Weights of a small transformer language model.
Architecture: LayerNorm before each block, rotary positions, no biases in attention or MLP, untied embeddings.
MLP neurons of a small language model. Each row is named by its layer, matrix (up: input weights) and neuron, and shows model dimensions 32-127. Each number is 500 + 50 x the weight over its row's rms, rounded and kept within 0 to 999. Numbers have three digits each.
After each neuron's rows, "fires after" lists the tokens most often just before its 100 highest values on Wikipedia text that the model never trained on; "fires on" lists the tokens most often at its 100 highest values on Wikipedia text that the model never trained on.

L7.up165:467475482501534492563374520532447537596481520479450436584508520527512487440384568489518368446591479468466518438491467539477489509516613536447477555563454465576496527517409540490563476461484575564498559464455484440369521585471546597500515502566513455522481519549413460628503540448574588424
fires after: " L", " l", " R", " to", "ed", " of"
fires on: " in", " gen", "us", "i", "is"

L3.up506:488483576576496504478465588540547357526521475425452473511496578513423547525501500573467458431519479415529422517549422448504522473499489460459514478436590415529457523490466538498572529549488506521467555584541436439430427570487515475588386567570516492460541470350456420484495464442513506481
fires after: "\n"
fires on: "\n", "|"

L3.up479:418493584535486511484453504505477463546520446559518449547404502432445448563495428485452506475484434489569588545517468523466506377582394578574518453493516533493462516458534510514558528538549500579505553470491567534530476507540462490464541525543550485499522514489562472446494498506503517410
fires after: " D", " M", " S", " F", " G"
fires on: "all", "ay", "l", "ost", "y"

L7.up582:470551429500563532500511511498484453527507464509541564500428602564495518586460442568479384548536460502527429570547501474462589542491604458425492444600461423531557517473518451527521525466444499572498552451387533522620478486497519452474531376507543499470487528505497540459541504374441451568
fires after: " V", " P", "O", "F", " v", " m"
fires on: "al", "ot", "n", " For", "en", "or"

L3.up533:418579536479500529559464500574529528536431519564519595463491459505431496596375452480516418503512540462542582487547560498476484463474496541552543440546455528550512482569421531405527527515543609530582469458451418488519496524568446487440587451418404495427485580515538492498431448443586493532
fires after: ",", " (19", "°", ":", "–19", "′"
fires on: "4", "9", "3", "2", "1"

L4.up19:592503599464428472521516397528415519488529548440481507459525476522461578448599538451609584513537456530492427490624503498581408462528515523539426500394551529604471453568507518513477575457498478469594588440499550511475553479491484456460583498462510495554469476455414548553552468450447473429
fires after: " stud", "qu", " m", " and", "r"
fires on: "ent", " other", "ain", "ub", "any"

L3.up297:454500491475480496576547440544534433468522495494502475428480525469466525493416629556425557463541474516459442554465514507474580450572514471418412505558486432492437496541540588549501540472484407474522489480525543485522400550526475557376442622544510525545517519448423449467424563523520415475
fires after: " s", " f", " se", " S", " n", "\n"
fires on: "our", "ver", "il", "ear", "ub"

L3.up192:531526555466482502624563488538535565503506491543494512477525504445501537616403552495466434475520446439529509484542566586439549557466447508631508502492477465547552554491463521441513515430543560454568520440550466592538447506518443549447580525406460527494544568496585428486465521429539451467
fires after: ",", " 18", " (19", " 19", ":"
fires on: "1", "2", "6", "9", "5", "0"

L3.up540:539521439449480506603520411491570567561530517511448491439443488520525508507498515586477551450308474440471500483457551531629509401558448519500609515430530573522431596441504530458527476451508549540498479508527469445484534555612469481420521543472581507461488535519433493498580494478516510507
fires after: " l", " was", " is", "au", " has", " She"
fires on: " also", "ater", "ver", "gh", "ed"

L4.up17:548516508521440581465508643522561501541482519495488481435482532567432530549421436496444564456476487485532416466564426358550529514488480520528509472487552441454460597405551519398638414450525529497530582550520455450455469533530493511553490594454449525482532541460543474541515595548426484495
fires after: "\n"
fires on: "=", "-", " |", " of"

L7.up27:501434543382497510496432473513426545461493509569436539492508543473552451550571404527418468586507541503496495540528522532544522437542598457551509468459539520514456676511408500433499503490509540497460490498517491505497444465532499378430453542430512561377529558493527474459497521487551552510
fires after: " d", ")", " D", " re", " S"
fires on: " app", " was", "ue", "ut", "ied", "re"

L3.up536:481491557493522534531567612641536450521551482465486508424454509509448469520416501506549464401524496455503460582496418483421468546530511398467534443511473459512499600552511509489497554457549591546503558495521367548543499600447446530440541550483443491476482538468546395468483490457544476394
fires after: "\n"
fires on: "\n", "il", "os"

L4.up206:590491488492453478495487513510567529532479463526515634494499461571507528527440478550512529501520412535474463505515559485515506532529466502601416526538486506484497505486464604489451483554504558573532508527484515556490516591581464435487491491425455421551416464482572489517473452508573401536
fires after: " bec", ",", "–", "-", "A"
fires on: "ame", "6", "8", "2", "1", "et"

L4.up35:496440420427512469590451552495506458508413511463518532510495529478403505542498438530455484527537537530509514483396473489568473456594552490386540419527469485501433515601529571496454537512567451504537454543430534430451507534536500505449466502440495650446456507501611461462408516504487405496
fires after: "f", " S", "s", " s", " Y", "ro"
fires on: "ric", "uc", "pe", "ub", "ear", "oun"

L3.up4:477491436504480523458553481582492435528483449476514458412497500640396501444407556526443507540575497502455410562579486401430449564481468436505524434447524426468520397469486442473557524501480546582550501445475508528518424576448610587506502535525617440509560504426465420507538506525532463424
fires after: "\n", " n", "f", " c", "O", "F"
fires on: "\n", "or", "um", "ore", "n", "on"

L3.up98:552525563472500471539506535471530564521449530548553455428579506520479507516426495514507507527506510518535540453521537581472532486502429444520554488515507492475428494504426616394461523514623564499535497504517434506484454456571432486632588453429514400523524550428495554501511566455436500585
fires after: " t", " l", " be", "′", " 19", " ("
fires on: "em", "ing", "y", "3", "es", "0"